python train.py --head_dim=32 --tie_embeddings=true --init_std_down=0.0709 --schedule="wsd" --decay_fraction=1.0
MLP neurons of a small language model. Each row is named by its layer, matrix (up: input weights) and neuron, and shows model dimensions 64-159. Each number is 50 + 10 x the weight over its row's rms, rounded and kept within 0 to 99.
After each neuron's rows, "fires on" lists the tokens most often at its 100 highest values on Wikipedia text that the model never trained on; "fires in" lists the words (lower case) most often at its 100 highest values on Wikipedia text that the model never trained on.

L5.up387:34 48 63 51 32 46 52 54 39 60 44 53 65 38 19 49 49 54 34 46 49 52 67 55 63 43 50 54 70 40 51 53 57 36 43 65 58 48 63 56 47 42 52 54 41 32 64 53 60 32 40 47 58 28 58 59 59 50 38 57 55 41 54 51 67 62 54 54 35 50 46 43 47 42 63 52 68 46 39 39 55 35 20 46 50 41 65 42 39 56 62 65 50 48 51 59
fires on: "in ", "198", "199"
fires in: "in", "1988"

L13.up279:58 59 58 48 48 52 38 35 46 58 52 64 49 48 41 54 49 63 49 57 47 53 54 44 53 50 49 47 47 61 46 50 43 57 52 51 60 51 54 70 50 45 29 60 38 49 62 57 50 58 41 62 42 40 54 54 52 63 65 40 55 45 18 62 67 55 42 64 53 53 42 52 37 58 49 57 29 34 45 59 59 40 53 36 42 58 55 54 56 50 60 46 55 44 27 49
fires on: "to ", "and ", "not ", "I "
fires in: "to", "and", "not", "i", "we"

L13.up401:48 40 50 34 57 48 42 64 42 48 34 54 48 49 55 51 48 41 52 49 37 45 30 70 37 41 48 56 40 50 38 41 38 56 32 39 36 57 60 64 50 61 54 37 43 46 62 46 54 55 54 59 40 70 65 34 58 50 41 48 46 28 48 52 49 57 62 55 54 59 70 34 42 57 40 62 48 42 75 46 43 49 52 48 35 50 40 58 45 55 46 47 47 43 46 48
fires on: "ed ", "ing ", "ned ", "n "
fires in: "moved", "returned", "changed", "continued", "return", "went"

L11.up351:65 49 44 61 55 42 53 60 62 50 61 32 55 56 44 47 54 47 58 46 46 62 41 43 43 61 39 56 68 61 56 52 50 47 44 55 45 43 39 36 43 61 59 56 54 40 50 34 56 45 38 58 58 59 57 39 32 41 51 54 53 46 47 55 79 52 39 61 58 63 54 47 49 65 36 60 39 40 55 65 40 54 48 50 47 34 65 57 46 51 52 48 39 52 50 54
fires on: "on ", "On ", "ord"
fires in: "on"

L11.up577:55 48 48 37 31 51 52 66 40 52 47 52 56 41 26 58 57 43 54 51 59 69 49 39 64 53 44 54 61 69 67 31 41 51 36 58 53 54 56 72 54 59 27 50 54 62 50 57 69 39 58 41 37 58 48 55 53 71 50 44 56 61 50 54 62 72 53 59 45 35 51 57 42 65 50 70 60 44 43 58 36 53 41 35 56 53 50 59 50 49 54 58 50 58 44 41
fires on: "in ", "In ", "u", "in", "gu", "su"
fires in: "in", "after"

L6.up627:52 55 42 46 51 61 39 39 31 43 39 57 60 36 25 46 47 48 40 49 48 61 62 60 41 50 54 45 42 46 50 68 47 45 31 40 42 54 49 45 42 41 45 50 57 62 42 51 62 59 30 56 70 62 44 49 53 41 51 39 56 56 49 51 63 43 41 38 63 46 48 47 47 58 52 39 77 51 38 53 49 42 49 33 53 48 35 36 47 78 61 57 60 51 57 57
fires on: "as ", "a ", "of ", "the ", "is ", "s "
fires in: "as", "a", "of", "the", "is"

L15.up405:62 57 46 37 49 36 37 56 45 49 56 43 47 41 74 62 63 49 52 49 49 45 57 54 61 42 58 53 47 49 57 47 53 63 49 51 38 47 37 53 54 47 39 47 52 56 46 50 46 28 51 60 60 45 71 36 74 41 70 48 61 44 50 30 48 55 35 59 41 54 58 68 49 41 44 54 51 49 33 84 55 39 61 51 46 49 44 38 54 55 58 54 53 55 37 45
fires on: "her ", "to ", "she ", "g ", "his ", "man "
fires in: "her", "to", "she", "young", "his"

L5.up139:58 60 53 65 60 44 42 60 40 53 36 45 31 40 34 55 63 38 37 55 47 42 52 42 67 56 42 32 60 51 60 47 56 52 40 69 51 57 65 44 64 55 58 48 61 62 52 52 46 65 50 48 69 49 48 35 48 53 71 36 52 44 51 41 56 40 54 49 49 63 52 48 38 48 55 61 33 37 55 60 44 44 79 39 60 44 49 57 23 54 54 51 55 61 40 57
fires on: "is ", "was ", "h", "li", "c"
fires in: "is", "was", "like"

L4.up229:48 68 54 46 63 41 44 60 44 38 52 56 45 57 56 54 46 45 26 49 36 65 56 38 33 54 48 34 37 54 52 52 56 69 36 47 32 56 47 46 75 56 47 46 45 68 46 64 42 52 60 51 56 47 60 36 48 57 59 36 58 55 47 47 49 56 57 49 65 45 46 54 48 60 24 57 58 49 52 57 41 61 40 39 53 39 42 55 44 56 49 43 52 57 40 41
fires on: "a ", "of ", "foot", "al ", "an ", "prof"
fires in: "a", "of", "professional", "footballer", "an", "football"

L4.up181:47 46 61 64 48 41 40 52 49 57 74 49 65 43 43 68 58 44 50 39 70 41 43 37 43 43 48 53 55 48 61 56 33 58 41 76 30 42 47 44 51 65 43 56 44 55 54 42 49 46 45 67 43 59 42 47 42 53 47 38 44 52 59 30 62 46 48 36 41 43 72 52 52 55 58 40 58 52 47 38 41 55 55 52 53 54 40 48 40 43 58 73 36 53 42 59
fires on: "a ", "an ", "L ", "A ", "n ", "W "
fires in: "a", "an", "l", "w"

L11.up397:42 71 75 65 57 51 67 39 58 69 43 59 50 53 48 63 38 66 50 51 44 65 61 42 33 57 36 64 55 50 50 54 66 35 57 56 36 42 62 46 49 61 44 42 57 50 42 51 54 46 38 57 57 60 44 55 69 44 45 54 62 30 47 38 56 24 45 46 46 56 54 53 57 46 63 62 42 52 53 63 54 33 39 39 46 47 59 53 45 49 54 66 47 59 46 59
fires on: "her ", "his ", "ian ", "their ", "of "
fires in: "her", "his", "their", "of", "s"

L14.up410:58 61 32 30 65 45 43 46 59 44 22 62 62 49 58 45 57 43 51 52 42 46 56 57 58 27 48 39 52 62 67 56 69 58 59 47 47 63 45 47 48 62 53 33 62 50 38 55 39 46 39 65 41 45 53 39 66 61 61 40 56 46 54 36 61 62 51 48 69 53 48 47 43 36 37 42 32 33 42 57 43 34 46 49 47 42 32 62 48 68 61 61 52 31 46 50
fires on: "to ", "her ", "for", "such ", "who ", "fi"
fires in: "to", "her", "such", "forward", "who"

L9.up105:53 52 45 40 42 49 54 56 20 47 47 60 61 52 59 43 38 50 55 49 54 40 53 59 49 47 36 71 57 66 51 44 37 50 45 80 64 49 54 55 50 56 44 26 59 48 42 53 53 38 58 74 54 26 40 46 50 50 44 42 60 46 55 30 40 44 54 36 46 33 38 36 50 55 58 49 56 30 49 28 54 54 35 52 53 60 42 35 47 56 60 30 44 53 50 53
fires on: "that ", "pro", "Ch", "in", "the "
fires in: "that", "program", "project", "the"

L4.up423:46 53 34 52 47 50 61 38 43 57 48 61 60 63 32 45 56 50 39 48 52 45 52 55 52 47 43 15 49 46 53 45 56 39 52 53 59 52 27 39 52 64 41 59 58 63 43 50 57 47 32 68 67 57 75 45 39 47 62 39 47 45 48 40 73 56 55 43 48 45 48 44 54 59 59 52 68 53 33 69 37 41 49 27 61 51 44 40 50 49 56 47 32 59 47 43
fires on: "on ", "is ", "was "
fires in: "on", "is", "was"

L6.up321:54 64 57 48 57 53 56 54 48 58 48 49 52 34 48 52 56 53 58 48 48 70 36 62 55 37 62 39 44 39 49 50 50 53 53 58 55 34 52 52 79 46 57 23 39 49 64 57 71 45 49 58 55 42 66 31 49 30 41 44 55 59 54 57 60 51 50 72 36 60 55 54 57 55 46 69 57 64 37 39 54 47 64 41 51 46 60 50 45 69 54 59 43 60 41 48
fires on: "American ", "ican ", "ish ", "ch ", "K ", "ian "
fires in: "american", "african", "uk", "french"

L11.up189:34 46 54 59 39 57 54 34 49 53 50 62 44 56 51 60 57 61 51 50 58 35 33 59 46 33 37 50 47 35 35 50 39 39 42 57 57 61 48 36 53 43 48 30 41 55 36 35 61 53 59 50 55 72 56 45 68 65 48 44 46 42 62 47 40 34 53 47 62 60 72 60 56 60 48 58 48 36 66 51 62 44 59 50 53 45 41 33 44 41 61 54 53 39 51 41
fires on: "ed ", "ue ", "ent ", "it ", "n ", "s "
fires in: "due", "moved", "went", "it", "promoted"

L8.up553:54 54 64 47 64 47 41 61 64 63 44 60 41 48 50 56 63 53 57 57 48 53 37 58 58 64 46 58 53 36 32 44 56 44 60 48 31 48 58 47 61 44 49 42 49 33 56 54 46 55 53 69 42 52 50 58 72 56 54 67 52 32 42 63 34 66 39 62 53 33 68 55 47 67 59 45 75 46 51 60 56 36 41 51 45 58 50 48 44 49 65 59 51 49 61 67
fires on: "their ", "its ", "oun", "his ", "ese "
fires in: "their", "its", "younger", "young", "his", "these"

L2.up591:43 57 49 43 43 40 38 40 54 57 52 54 51 64 41 58 48 62 51 37 56 56 30 42 56 45 55 52 36 38 61 62 38 40 45 45 41 41 64 43 66 48 56 73 47 51 33 47 48 51 57 53 51 36 58 44 55 47 49 47 57 49 44 49 46 32 43 24 51 46 65 36 48 47 53 69 48 35 50 61 43 46 53 45 52 50 24 51 47 40 46 51 47 43 31 48
fires on: "was ", "also ", "is ", "have ", "has ", "had "
fires in: "was", "also", "is", "have", "has", "had"

L11.up461:50 62 38 44 40 63 42 51 44 45 58 62 52 34 70 56 62 47 43 45 57 56 43 49 61 49 53 27 49 62 54 67 38 45 54 60 60 53 64 68 54 74 38 41 55 43 51 72 63 33 51 62 50 54 49 45 54 39 50 57 37 43 40 55 46 45 49 53 63 52 40 29 44 61 49 43 48 26 45 49 38 55 33 50 40 48 17 72 62 39 49 43 50 49 40 49
fires on: "and "
fires in: "and"

L2.up493:50 41 48 46 25 42 58 41 52 52 55 49 66 52 33 56 60 58 49 31 45 53 58 38 53 38 44 58 31 50 36 61 44 45 41 51 55 53 55 44 57 55 43 46 50 51 51 45 45 43 42 57 53 62 52 26 53 67 69 48 59 46 45 62 45 62 58 59 44 54 41 57 48 53 37 66 54 39 55 68 55 49 62 57 68 51 33 59 43 40 53 46 32 41 49 38
fires on: "before ", "up ", "as ", "when ", "out "
fires in: "before", "up", "as", "when", "while"

L2.up510:44 50 55 57 47 38 49 73 32 48 54 54 57 53 51 38 48 20 50 48 53 55 56 41 61 61 48 52 55 62 63 47 40 39 40 73 47 56 44 55 52 74 36 46 43 52 63 48 50 25 54 68 58 48 46 16 28 61 45 37 50 58 60 43 36 42 42 47 43 57 53 57 43 63 36 46 50 37 74 43 46 54 49 61 45 47 52 51 35 43 57 53 47 72 62 61
fires on: "a ", "A ", "an ", "ne ", "one "
fires in: "a", "an", "one"

L11.up474:57 54 35 37 54 63 52 54 53 41 40 53 35 29 44 62 40 54 40 37 52 59 56 37 37 57 57 47 61 52 56 35 58 36 50 39 59 65 64 45 32 58 32 43 56 49 56 38 61 51 43 44 64 59 37 48 55 26 37 56 58 40 60 57 28 56 47 40 65 57 50 54 54 46 44 52 55 64 52 52 47 59 41 58 47 51 27 63 53 62 36 44 35 46 44 58
fires on: "the ", "in", "0", "time ", "and "
fires in: "the", "and"

L4.up434:39 52 55 60 56 50 52 58 55 60 52 56 41 51 36 60 59 40 37 51 61 49 47 50 40 55 51 47 55 50 51 49 46 45 51 58 46 39 57 58 24 57 56 70 53 77 48 51 53 52 31 57 69 40 31 43 55 24 50 26 41 45 53 42 51 58 40 69 46 46 50 46 51 76 52 55 47 40 44 58 35 37 55 53 67 47 26 60 38 52 70 45 33 56 40 44
fires on: "an ", "a ", "m", "m ", "f"
fires in: "an", "a", "m", "mw", "mm", "fnumber"

L10.up182:31 40 64 57 56 54 45 63 51 58 52 56 46 47 52 48 37 55 49 39 52 38 44 57 52 31 47 55 43 79 32 55 43 34 40 59 48 55 55 45 42 58 43 59 51 48 41 41 62 43 35 57 65 23 51 69 65 51 49 32 46 50 54 56 40 50 45 40 71 60 41 52 49 44 58 48 45 45 49 55 66 40 38 50 55 49 34 54 56 47 58 51 60 56 48 43
fires on: "the ", "time ", "ing "
fires in: "the", "time"

L9.up368:56 53 35 39 71 60 55 61 50 57 57 47 51 32 52 44 38 42 52 48 46 47 42 47 63 62 41 51 48 44 45 52 44 69 53 61 51 53 42 58 57 70 45 51 25 51 53 52 51 59 46 72 56 57 38 35 67 59 46 56 46 64 59 34 54 40 42 44 52 42 56 58 49 38 49 43 52 50 41 53 34 49 41 50 33 16 55 25 61 54 56 34 50 51 51 53
fires on: "not ", "would ", "they ", "ally ", "t ", "ly "
fires in: "not", "would", "they", "t", "often"

L2.up97:41 47 61 55 44 57 53 53 39 66 29 36 49 53 28 66 57 43 35 45 51 44 46 37 77 57 54 43 41 34 33 70 64 56 46 55 44 54 46 37 66 53 43 32 28 65 46 46 39 38 42 33 56 54 50 43 50 44 68 64 31 42 50 43 53 48 59 43 36 71 45 61 60 48 45 49 50 45 61 62 57 54 59 29 62 34 59 59 32 60 45 49 54 36 45 49
fires on: "is ", "was ", "be ", "been ", "were ", "are "
fires in: "is", "was", "be", "been", "were", "are"

L5.up348:54 40 53 69 59 50 60 52 44 51 50 52 53 45 44 67 58 55 50 57 42 62 53 47 45 62 32 41 44 48 47 41 55 54 44 61 35 49 36 49 56 51 51 66 78 60 57 42 61 39 54 75 69 36 57 33 53 58 41 31 32 46 72 55 49 53 49 49 61 36 66 66 49 65 29 60 53 52 51 66 53 53 51 40 54 39 59 43 53 38 34 44 37 67 38 56
fires on: "in ", "from ", "on ", "om "
fires in: "in", "from", "on"

L11.up293:53 54 63 32 50 56 52 55 60 59 44 63 62 48 70 47 41 26 51 63 58 34 47 58 33 46 31 43 54 50 53 51 29 43 39 47 36 48 63 56 43 64 51 49 33 66 43 68 45 44 37 59 32 44 45 35 41 57 68 71 51 46 60 35 63 61 43 67 61 60 52 45 61 54 54 55 43 50 63 46 60 41 55 46 41 42 54 52 67 44 32 55 43 56 46 51
fires on: "a ", "one ", "two ", "three "
fires in: "a", "one", "two", "three", "lone"

L2.up282:45 52 58 48 40 53 61 58 36 41 39 56 65 44 49 46 61 41 34 53 38 62 52 33 51 49 49 27 67 65 43 47 40 49 45 53 67 50 46 27 58 49 26 40 62 41 67 54 30 46 53 42 57 38 50 50 57 47 44 52 44 49 45 52 41 57 46 45 57 57 53 70 60 48 45 68 39 58 62 59 42 46 43 45 34 41 54 60 26 55 56 44 48 63 47 40
fires on: "his ", "a "
fires in: "his", "a"

L14.up38:59 50 52 46 53 45 36 46 41 50 46 63 61 45 51 56 56 40 38 64 43 39 57 35 35 39 36 40 50 66 56 53 62 20 53 47 55 52 63 41 48 49 45 63 39 64 57 52 30 51 59 30 53 43 35 43 63 53 34 33 55 55 53 54 41 41 52 33 71 51 59 59 40 57 62 57 45 52 47 61 35 39 49 26 38 38 39 52 50 36 34 52 68 47 47 41
fires on: "a "
fires in: "a"

L8.up578:68 59 35 39 65 61 40 59 61 51 47 54 57 44 41 66 47 59 48 43 51 51 40 47 50 45 55 62 45 45 26 46 38 55 59 64 54 57 52 44 65 56 40 74 50 48 49 41 56 53 50 53 67 37 30 35 51 53 39 64 44 51 54 38 53 49 53 59 40 43 60 58 64 41 68 37 39 34 55 59 74 52 60 50 37 51 54 51 47 40 58 56 41 64 48 52
fires on: "not ", "most ", "more ", "t ", "per", "l "
fires in: "not", "most", "more", "t", "s"

L16.up204:57 61 35 46 74 65 42 38 54 44 41 47 56 57 48 55 53 42 71 51 59 60 45 63 48 69 41 65 31 47 52 42 32 44 67 56 51 39 61 59 45 60 39 52 64 57 61 48 45 60 35 59 66 42 41 53 55 45 45 37 56 51 54 55 45 67 50 49 50 53 58 61 54 53 51 39 58 48 45 36 52 38 39 42 56 50 58 46 52 48 55 61 43 58 37 57
fires on: "at ", "of ", "the ", "h", "G"
fires in: "at", "of", "the", "a", "his"

L8.up165:42 57 62 39 45 47 58 53 54 44 49 62 53 37 58 57 47 70 49 59 55 52 52 51 35 63 51 54 52 46 38 44 40 46 45 57 43 40 40 56 64 58 31 57 69 39 58 75 30 56 50 59 47 44 71 43 51 56 41 45 48 45 64 52 73 52 56 46 72 59 55 62 69 56 36 52 45 47 59 51 55 45 46 66 49 50 36 60 61 46 51 47 35 35 44 60
fires on: "the ", "a ", "es", "us", "this ", "am"
fires in: "the", "a", "this", "genus"

L9.up588:60 35 45 39 34 49 45 43 79 68 49 54 50 51 27 47 54 57 58 51 49 45 56 38 49 39 42 45 42 53 34 38 55 61 47 39 33 46 68 35 49 59 24 41 33 52 46 64 57 47 46 52 40 51 32 65 59 64 52 50 55 50 58 56 37 60 48 37 55 59 43 55 50 65 44 56 53 36 58 50 49 50 45 55 57 59 48 48 41 44 62 55 43 50 52 63
fires on: "as ", "How", "on", "f ", "ay", "when "
fires in: "however", "as", "when", "if"

L10.up580:49 53 62 33 54 44 53 60 47 36 48 62 54 40 40 55 20 46 56 61 49 42 64 52 43 59 50 45 35 55 60 39 57 54 49 36 54 61 38 54 51 57 39 51 58 51 58 56 49 68 29 41 47 32 55 47 50 59 52 51 49 45 46 34 62 52 51 60 56 50 55 63 54 66 47 34 46 37 60 57 38 31 48 41 44 43 35 56 30 56 61 66 43 72 40 31
fires on: "a ", "T"
fires in: "a", "utc"

L8.up395:41 43 38 51 50 35 44 66 55 48 52 53 47 54 21 64 51 44 50 55 59 58 49 55 63 49 52 62 55 33 57 60 48 68 46 50 34 57 46 59 52 48 49 52 32 52 68 47 68 35 39 72 60 38 25 44 75 47 47 50 63 51 42 52 67 43 66 50 63 51 37 40 31 57 48 72 53 54 47 68 52 67 43 34 44 56 45 46 52 57 42 53 44 42 39 52
fires on: "to ", "and ", "t", "after "
fires in: "to", "and", "after"

L16.up169:55 47 62 36 40 47 53 56 38 34 49 44 60 57 39 59 65 44 42 62 45 45 61 46 64 66 54 76 51 67 55 45 66 65 41 56 44 59 53 60 54 52 46 56 47 55 66 63 66 54 40 60 38 52 31 43 40 48 38 63 54 41 34 51 62 41 64 52 56 46 64 48 48 60 46 67 52 48 72 55 48 48 32 57 37 52 43 39 38 58 52 47 32 33 50 34
fires on: "He ", "he ", "She ", "she ", "and ", "before "
fires in: "he", "she", "and", "before", "after"

L13.up521:52 35 33 49 51 47 36 31 55 54 62 48 60 59 44 35 54 52 48 70 63 51 43 61 52 64 48 39 65 52 66 41 56 51 61 36 51 44 52 39 59 59 26 52 54 47 80 45 60 52 53 55 62 48 57 43 58 41 44 29 57 49 40 32 65 55 51 39 52 43 67 60 55 49 50 70 53 35 37 28 43 63 67 33 41 52 52 49 35 44 46 60 50 50 47 55
fires on: "on ", "On ", "of ", "t "
fires in: "on", "at", "of"

L11.up345:66 53 51 43 53 51 49 38 40 45 52 44 47 40 59 54 38 68 35 53 61 46 29 62 31 41 63 45 63 45 52 32 27 37 34 57 38 49 51 43 40 37 42 38 45 69 41 39 47 45 38 48 76 42 38 48 59 48 46 43 58 52 57 67 35 47 50 45 47 54 45 53 63 57 54 36 54 40 60 56 50 45 50 44 60 67 35 32 40 48 65 41 48 56 52 53
fires on: "the ", "al ", "atic ", "an "
fires in: "the", "democratic", "liberal"

L5.up144:35 34 48 44 59 52 56 47 65 51 61 72 44 44 29 49 37 57 58 49 44 56 52 32 59 27 45 42 60 42 29 36 45 37 28 66 69 58 46 39 59 52 25 28 47 41 57 67 64 50 42 46 56 60 55 33 51 55 43 46 58 52 55 43 56 42 37 42 50 54 33 52 46 40 43 58 66 41 44 43 64 53 53 48 21 49 40 44 50 47 56 61 54 48 62 71
fires on: "uring ", "ent ", "or ", "ate ", "ue ", "o "
fires in: "during", "went", "due", "other", "date", "at"

L6.up432:52 41 43 48 43 36 56 47 42 59 51 49 52 58 52 41 56 45 68 56 46 57 52 46 32 57 34 50 61 59 58 58 44 49 47 49 51 37 50 43 49 63 49 47 47 49 46 50 59 63 23 46 68 27 41 51 32 50 51 61 50 52 58 71 47 59 34 37 44 32 40 42 39 60 44 53 60 36 49 44 52 58 47 41 70 53 68 61 60 55 66 72 52 56 50 53
fires on: "on ", "On ", "and"
fires in: "on", "common"

L10.up330:61 42 41 40 66 60 42 49 67 42 49 55 63 57 55 56 47 47 47 53 71 50 51 78 41 71 40 52 47 49 70 42 42 28 35 39 44 45 51 48 66 70 42 51 53 50 51 54 57 45 41 65 56 56 58 32 68 54 51 53 47 28 60 50 60 64 58 52 58 48 43 40 53 49 52 73 51 57 36 48 44 44 62 44 49 51 44 51 42 51 55 41 46 60 51 64
fires on: "ous ", "ese ", "several ", "a ", "two ", "ar "
fires in: "several", "these", "a", "various", "the", "two"

L13.up603:51 58 49 34 54 46 48 39 51 58 54 62 47 64 55 49 43 55 38 44 48 60 40 34 56 55 57 78 52 39 37 27 57 66 53 53 40 50 45 50 47 58 53 52 40 50 60 52 52 40 69 54 41 32 21 41 60 53 52 55 38 57 50 32 45 48 48 60 41 43 42 48 47 27 46 67 34 41 54 48 41 53 50 42 55 57 50 31 61 64 52 39 52 53 30 54
fires on: "to ", "not ", "they ", "who ", "t "
fires in: "to", "not", "they", "who", "t", "would"

L13.up523:63 32 45 64 52 52 43 54 55 55 41 44 60 57 47 54 42 51 63 58 61 61 56 45 67 47 37 43 34 68 68 62 48 54 47 48 36 52 63 63 31 61 38 66 69 39 61 36 62 54 40 76 60 51 46 57 62 37 59 55 55 69 46 49 73 55 41 61 35 62 58 61 57 63 51 58 46 37 36 42 54 63 47 42 60 76 40 41 52 53 43 48 47 37 60 61
fires on: "on ", "On ", "to "
fires in: "on", "to"

L13.up438:59 45 42 46 24 42 51 49 47 56 44 54 36 49 54 51 49 41 44 68 39 45 65 38 52 30 35 45 48 51 52 54 49 52 53 82 52 42 61 45 38 41 38 55 18 51 50 58 55 44 47 57 56 42 43 60 66 58 44 50 62 45 43 40 62 59 65 30 57 39 56 32 54 52 49 54 39 31 48 55 50 52 35 47 30 33 52 33 54 55 49 44 45 40 45 40
fires on: "also ", "to ", "not ", "ally ", "t ", "ten "
fires in: "also", "to", "not", "eventually", "often", "t"

L9.up435:78 68 41 51 48 45 48 43 36 45 42 57 61 45 57 66 26 39 61 55 68 32 52 57 44 46 46 53 63 54 47 55 61 38 51 66 48 75 53 31 46 66 53 32 38 54 29 63 33 51 55 60 51 40 48 82 53 58 68 35 53 53 61 58 45 44 44 23 56 35 55 56 54 30 54 55 51 39 60 55 53 43 39 45 49 41 47 51 66 44 58 51 44 57 55 60
fires on: "the "
fires in: "the"

L13.up439:50 57 32 52 60 51 45 54 55 35 54 52 41 59 47 44 50 38 69 39 40 64 36 54 39 33 44 77 54 47 56 59 35 52 59 51 65 49 50 41 50 57 71 51 45 43 44 39 47 66 43 30 46 32 51 51 58 40 51 51 59 51 54 57 60 62 41 43 43 50 40 45 64 52 54 55 54 42 72 30 41 43 60 46 41 45 26 48 47 39 27 49 47 50 36 57
fires on: "was ", "ally ", "ly ", "been ", "ently ", "also "
fires in: "was", "been", "also"

L2.up258:60 42 43 54 53 51 49 66 59 67 46 50 63 51 43 50 33 36 47 29 49 47 59 42 49 43 49 48 47 48 63 51 46 57 57 62 62 44 67 57 41 44 45 53 48 62 54 36 47 39 42 57 60 41 66 34 66 61 56 45 56 46 63 33 37 54 52 46 77 37 54 45 33 64 47 52 49 42 55 48 45 55 54 46 53 76 43 58 37 60 75 51 33 39 73 58
fires on: "a ", "y", "i", "spec", "an "
fires in: "a", "yield", "young", "species", "an"

L4.up565:44 53 65 50 24 39 69 58 32 61 66 55 61 39 46 61 50 45 51 45 48 54 62 55 56 43 44 50 31 41 48 46 57 56 52 52 62 52 38 74 60 55 41 45 61 45 65 45 47 48 43 55 42 47 60 52 58 46 58 61 46 60 72 54 51 41 55 39 61 45 46 31 51 68 42 44 41 50 32 61 59 76 56 59 50 54 33 58 42 58 52 39 58 56 58 37
fires on: "had ", "and ", "is", "has ", "ing ", "ain"
fires in: "had", "and", "has", "have", "having", "ukraine"

L6.up564:44 51 34 39 56 26 28 53 59 53 49 73 49 43 40 40 64 63 48 38 49 43 27 57 59 58 62 43 59 48 52 57 56 44 56 43 49 51 51 40 55 69 43 44 53 51 63 53 55 55 60 52 56 33 53 44 32 66 44 61 51 49 69 57 51 29 37 52 59 73 44 27 38 48 59 49 42 52 53 57 52 60 52 40 60 38 41 42 50 56 66 57 35 30 58 62
fires on: "were ", "was ", "is ", "are ", "re", "l"
fires in: "were", "was", "is", "are"